MLP neurons of a small language model. Each row is named by its layer, matrix (up: input weights; down: output weights) and neuron, and shows model dimensions 128-383. Each number is 128 + 24 x the weight over its row's rms, rounded and kept within 0 to 255. Numbers have three digits each.
After each neuron's rows, "fires after" lists the tokens most often just before its 100 highest values on Wikipedia text that the model never trained on.

L2.up533:121113108091115143103168098091138069135109133150160109113134116135202162157126144126125120140146187134124094118126135156124130133172104144157151131159133129159125132105122097115120049117162147154118124167159146120142136138155137129161091144126129121130190071106123102143080128145109124105127147173164095128136120090138160096133148130146098147099130117091177128126145138133121157146121160127130178106090130131181091138136123115133140115137123105124129128141135133093137112072111101115163130087137137162116104097148117130107130109121145096180149140119122106167152125125103098130130123133116173117122068117159111144136166113152138130091141163103125152142082143110149097119138137096163127102119126110140098117135132127140146118118118125127142131136173121117152119160145121
L2.down533:127126132154095105107141136167148138143132146151136157082102169115106117117128165165146156132103147128154131116103130138134119170109185182165158147120138124141183125121134158137102134163098138132125199102143133092125096126168147136135092149137098140111146109128094105152120099149159121164121125149163095134103141116133160098109089134126110117134116127154104128138151145116126087186111135105117111105153149113123081124134124178113135166114139106117121131095070120141121098136087103105151123074117133087133143143145126137117136096117122132121150105135094166128099137084121159132099104149111114101141084128115133109150127167127166091097123160132085126175137152145154127121132148131130134102152074114116134118137109142137119129144160085142105141136106144107135123142121073
fires after: " ", "–", " (", "2", ".", "1"

L5.up1398:121170107101138132129183125129126118121164143088108110101142119122135090194137164128142127096117159131126141110117108138123111135101125157108170133128090111139127076137128120122165114128152100124145157123175110166146141110168142122191145151137133125158134101110108169135133118148163139115141123120131142120155151095091135118112139123125135132137140102132125105170183136150113139111078142125147169124148123105078138081163114137169049120170144111132141130104153129091184154141134159167073113130156133130066111108129114099152128134148143085122156133091128089107110093098118059110120147122147124125145098138185122125126133148124078154121120121185189153117082098127148111141119103070108133166138139168173130150107101123111107112119122130153140117123139145156086158107147118
L5.down1398:128163141127147104103166163124150137108196147106174095126113156119139094174164150097112121141160149093133131127151070168155124133111108143105150158131116141149116101134088139133186155117132101115120164120139128129097131109109161121127156130128106092168162155159088116128129124104142119083133091097110111118180128103099134144158109148082157130107102105120105140147134154167116131120135125111137139107140166123096107098157090127145110105167088142135107148067102125092107120171107151118111121130151102161147117171128100080102107114162106129145129080116146181118125089113144104177148175142109129121169124097186133123132108093131122141152150087132118124102108165143179090115141133110149141113112118149119100187157072138131117096120145124137124080099105117133139132098122133
fires after: " (", "S", "H", "I", "E", "B"

L7.up1130:149135175113125105112143127111113144150146086095126102143108117127095115114184100117112090100124120112134131095169133113126088121103091089170159144106147037133132126100116090118115133124133154136125107107148153129151076115142170123120072116126119139131119132117140166118151107081100159155089128136136125148127115117143081144105110159120128102169140157119126137144140123167138102154093129097104127122119102135134132113148104135118123147086153153096156103109151119107116103143142123113126108137138188144157053130139112166131100158069063084089108138131143152124090110164117165125178116123161126142112112124092084119115113149142116138138125137112122131165171121109153087170133121119152132131176120131170172115148181146146140108113149140143147090128117127142102124118126141
L7.down1130:139120100139131144133118116103124171161071143095140150069156101122134109116113091153150142132132103154117103089124143126112126161139124123150130106132099134147127128093135104144097123085125112085104135086095128122150176157099129133134166144097112143078145134136138102142137148122148103119128153107138106123163099164139174091109124137121158125140113142126112138145145191127138154154121169165097113117109194123143162134140161107139129103143117113104106100151117128104120150132154138107114124163092177096112141108112121132098171138082151185119130108160163146106130141130152139100124137150148110140101093186135124133107127142110126120178146140151113134115140118101115099087102109161142153140126164098102132172137086133086124131129133127124097150103152154141138153167099135
fires after: " as", " re", " As", "As"

L2.up905:102104155133162156090117119142103164128094126140101167126095141141167123102124131124084165095126163136137120119159160141140110126120186093131165137144138112126132146123077157116139130178120131100156140150175117137132124075164153149135105153111157138151153101138160134116118083145150106177131128177127125141123119134122137107103128115112101118122181115141105157144090127136114110086109152131089111117125130169146132149136158131109126131128136131157132154057096115136142131102136107171130121173131079134134106148134141125123112170116161105115103125125125117073164088125105075130165137130129097141113114138099083106148138132146133165146077124142133164157160136126099142099132150134153147089159122145148130133134096173091154173129118120143171196159088128159146125111137108
L2.down905:117144170135097142117156181141119159154107140144140097125120113167134136084165105129130132137157133109087137098165191145114115112150143156115125105136124147140174122106085154141124110113109159075186130119110162115152091111137159122132111159126126126141098083122140149131124126093166091136140119099128178110135115119086143126117132160146147127133127114141090153117118119158124154170108121091109109127115131098109125143081195106144136175136105094131118125160129159139134111146124115112122132167122133071107121111106097143104142160133154121122124091099138117137126131136124148123099164118090090109110071154157148147140135145131163117114099128156127148155136155138125127120129132094120121102116112138154101161124109087112082147086175142133164192108084061164120143150080155
fires after: ",", " |", "|", " of", " "

L5.up551:077124167097149120141187085128142112139129120143106164091182138055115131115160117153121157127161164164137124104139098121121134122094113117136133133114130124104120150115113124151146125149124145108132099107174128154199129103132140106125138215121148131127088079068126103144076137135100145142122116110129112117106135124111145123116125144157127090161131149113129173168171138120123124144110146139097137120118121149138123154115154123153148152141168119122122121105143092139147117109143103097143127131113149100147116087140132145111100127120170130132152122119118134118158112112113138151139083143187124101101125109106097019124145135101123141137102132162179111147089149097119096122136112169126152150132105163131195143169108119135153100124111142125140124154085116125137123140143112
L5.down551:103118097176106087149092128138128171104129125134116131142145126106143150127153149128154156122136144103136145120118185111080092096148141123123119087123159136143129106116093146104137111082107136159141125127143181147117101131185115135134151106115119101160138158150084118070147111090167120136143130091147098160140081169131130136121151151133152123107114139156156116108144103147096133110121111151105096127128140130114144153134143135139148115114144062154134122126113066102109098112123141138154122139162112131102123129110125135127138186154111130145155101119121140117135158098120090144107090116117141133134133161157138159190118081151178097095154141089099118090087149170171120141111082151141133105166126158121128138096126096154101111116162117165107137124140118139141151119133094
fires after: " ", " |", " —"

L2.up839:126116119117115115080103089153124113189111113147146133126153108140126137133144116119114126124148129145147132147175124131120152142165136121080112130132114138136149136092115091145081140144120140108126135117156091119112142170140123126145150136121123121125160109140161140126129143116070089166137165129082159134131131114150093137113121099125113131114164123067132099112125120125121128087124156121093116111063112144201126168140146134158127132186122131143119136139123113121122138125133138161134128133136130110114094145140102144126070108123105107168130122140097148158170142139090118069158105138129100124163123099121077126131099142169147167087137093143160175116135108123127092150129129101100155108141123181115098128099060140126137168151159122143163125118129116172149196122124105
L2.down839:098104151132122119085112108145137111147147081125129100127171100148144124127155111141174073141114141093135135151121114131140153143145103118097129165127127127105194106112085127137124137164140140135139107131134100128131127148138138109124146132104095139099174129111141143144129157117089072174125088107089173116155140142145150106118130113146131124118136119087147127127164097115155143133115145126110129165114137121159119117139169147165111132136167125114153111101148137125134129165101071134167148102125096071127141147149139114125069119092143091100121114111119100130145150124117117118117127142134086143126107150097144179135128167139105116093135132170116155122102135163095154127137149128121130110120123202081100135137127170100111162118120120132147123110138072175133142101129117
fires after: " |", ";", "|", ":"

L5.up329:091105123112117101136178116124114110188137114184112149114127116152156180120116107160147115119113119109140097143089131099094072168177123116113161126112093180123113142124155103122091095100165162111143114141187143115142133113131154167126131102109157127103144097133115101098138120185134143155105116116163076164107088131147168119135141091121120157097120145099147114133113161154116130163096157146107174094087087082141125070149151077151183159137084151108141111099128136124136104127113121129154157089161153131121112138145143124130121118095129153171113112152139101136149110147129148144100121148119122121123111115143095110128107136141136137130098154111107154122110153114192134163131102137125130116165127138105136154147136120170198122092111132145125137128163137146145148114122111
L5.down329:101188153104078140111121127139122130086129124084109143128128121148130129147107106133161148129128142129162123129102172113159109091072174075144101141122166106144135097140107153114088146140114091140199133130115119151095124159121121108111128147146145128105121138112101189143153130131157144132125127139158114147163124137084162087121138118163131115109093115148096079156118152119143142160155147116154106104105190157147126131151074087099091117161139125109096155137077128087126162100093131143150096123074108129151098131111155147134105166127132144146162122082108176126117136135121151076108134129135063158116123150125140118143109139143126115112126114120154120141138166135140129147138119101078112125136118104160136114143128140142136127135092141146110106144098137125159121082084129
fires after: ".", " ", "-", " Q", " −"

L5.up547:129133127137140135138115128169120115154115085099124162120113123120159108102084108104128121111163193127127145127142160095135148104093157129128126132115155154128145138131112132119155083175166151160168137133161104154124105149176113124119097115089146138144132150122162082159112095152105133106116117193149166098132151157131141097176161122103140144080114149141191139138116129152118133120074118114156156166129124144120120123116116125121082144158112097164099121093126105142136080128128105203155130131077129151109166132111109125095134143114129118112130113090113085153131111109113096084108153110159149100149112132126104133149128162110113126090127128105176144141109078128062112114125149098111130117133116108121127155130119146137172133186095166181102098127129104113162125163130161
L5.down547:137180083136131130110135130120117145136124137119128159117082131173136126104072086140154133132188135116142143145118142119108125111094121104138116102137118112170115104134131105106096090159154111133190096157139115097130138091108089120151130165106113111119127110188181110132114106159134143126112129119137145103114104111092136111152133101089088170107092099141166166113183114125120157132109144119099149147136095136146124100078130129135123126131139101158143170056137150136105129150128155164094128123106122125133092147156129119126142104092119120102111118125087086106147105056119116131132125129133109155104099151158139145140127161140094153148131153129124179130177131127146105129118124112107127140126134104125131159141145106179136134106157136132128115106125126097101108179131179
fires after: " ", " |", " (", "-"

L7.up1365:115099109115106106109148122144112121099161122110114131150132135124121130131158152151144138127117111104121182105074126149142101089117126093155122146136137136141117169068102130144137071169129180160062167125149092120151127092109142105130122155161120129111114091100144148143116133079149105149147120177092083160155142122179133155120096118149109131155087147118137096145114138186135114129087116149088160099085088084127096085139123110079153137130147116092150139111158124122113153122099125119114110111164119122138095128113118162173092127108109093128110143128146148127078156128138080112143115139114118145132090111135092123154177160097178106131123096154165100118140112094130147111142099126151130157128110140193115100157119142159121089163129162169133118146157149114125103120107138
L7.down1365:128126144149111129108177115112143135159112114108195122112117102110105101142134104182093121127134134129148118147101170104132155127149121098134152124171135127116153156132154122117124152134109106158180089153091147153144110151100090124126135124153141137171174117160123161138083129126122129051101173082136117131054135094119154143105145121137147125121133156117099113127153096119122124100121136133150138128098132155129097093154140115133112128146092137090108113128143186122121126149090092152172115127128131154133120108110139118162161171091089140139118107132103121087131103128144135110097150129128173122122097098099125129144114086132103157160147166152126168153107122142108111109118152147130128120137119134116135123094158160103149132108132150141080148131105129052165139136159104
fires after: " as", " re", " a", " As", "As"

L5.up175:122111135165156142141140118135128141103150128151114177091161137130125084082151173126094151128160201162165108129165113126150128120116156137130124111121148139054118141069107180111108130154105126076139172110153095151122137108153135117141143140126158108134157087086139110142129077140064119121143097160097101128137179170107144145106148124132146119110133163146106177135115090119114138115078140134102143111120133105158174151135119110146131125137147123108114116125101108107135131160123125152135136169092123097150115137116134132146125144088141147126114129132133133132112117096108161070100172120120121130110094132119123081155113109124111154133107111110131128150128153133130073080113110128165129133149133168101115155168129157098071134132156126099152133138099121117149124119098135
L5.down175:134162124150128136090130138105108106131139155149113128144129126140141096138132119081087139153154134092121133127186159124092143121125125132116102069194071116146134104141152155100111100150099154156135121134093124114133124156137106162115106119129120132140116105149125149141157108136167113142113154119133107133099090148105127167122085199108111149115122152097155189152127100140170122138127118085124099119164119141138162156116129076129155106138149092091135144068106129126171131135101118115117135150096185093121125180129135145138127068111115122119138110124125113138122169105123106137127101094099159143103147119116127143132187092161105138116155137118125131154120164107133098118114103114126116120136131168128138128147165118157099130100130127135143177131094142104158095123117133
fires after: " ", " |", "}", "0"

L2.up321:126111135114096140088131102141148102133120129126168124116140115138174139141125097126111159100124171155120098128131123112102066139153119118151150128154108166137141115098110117139129092110121136153143120129126125115142134087117144126089121161101121128124082089122109117134071143120148118123111160141139118160156127115149112109156116148128127148123135124148140131124078152170087138086145143127123182123089125124185172096117118097109139124145159099142121125121176128089136098073144117117096132104139133120160111123102119143120155108098134094105151149123079112061153110142078151112146090147157111151138136123105111084089165124106183125130123166112124136125155156112155114112141122143166118143109132105131134118140107106130156139122125136130098138145192085134187135127123088
L2.down321:139101145113157103106162144095144147149143153163098084129119139114146103138126123176140124154147120119129126114096141150131134121166167137130141141145169111137118095099134145105151134143135160115112112141161097116165125164140126127091099135118119154050113126156123064130095130045131094121119151136123138145116162111144147113096074180160112127104096164124124115137127144150121084140159129082111112102119093105135091119166107151094103136143148137126149131149100107112108107123135116107115132139130144121141181172109118122112134080132147136108151128125121124109165127098107107072113130163079152127153116147118157099141141146179119121155124135128147128131118104133174124132122128139163079107122134105133069134167106139109146132155105124093111102122167163142078142132147103
fires after: ".", "2", " ", "5", "4", "1"

L7.up711:108126123106151113128158151090142149117112127136134153147159128161125118131091089125126135155111111104107153104159131087175118092127145105151156123128143052103108124147120084092157114135159138164123100156136124148126121085086157130139108133173118144153108104087191118138106181124107107110111159113156100134122093144150132136106121144125139148154090164134096108115130120159122127170119093198097142084118078076120129134163125186118100130098144121126142108106116145080144115143124159119145119099088107144139119093116161127166096167080108103117141138126124114128096117151115142118160098099148144116148118124128081147193124148138128126124129115167184145143159130089134086122131117132167120100117108112151133116144104106119114141133154140157083113147111104129119101131139121
L7.down711:151106130135128098111125131181149138124153168092142150121145114157151168124137103136135120118149131126156086151106106113121112144150130100115127136146117171088144133117167114152111137121123123142141155152122132171178136107144142105133130147159131115100147177118131099156136086138149070092084120180067122132113141143161177123125139137127112146122145106160148125157158129120103137178153115137165139144112145151067134119113127122105126141134158126109168109104093095119159126121115148123109109098132146106107117127119183120126153151085141101113086139138142166124141122154142124131134139124121124111169121170116142084100128115146129101120122118090142105125135109152156106104102138157101106140106166099110079105087114147123156125128114121126106080118127135143117158136116149
fires after: " as", " ", " in", " As", "As"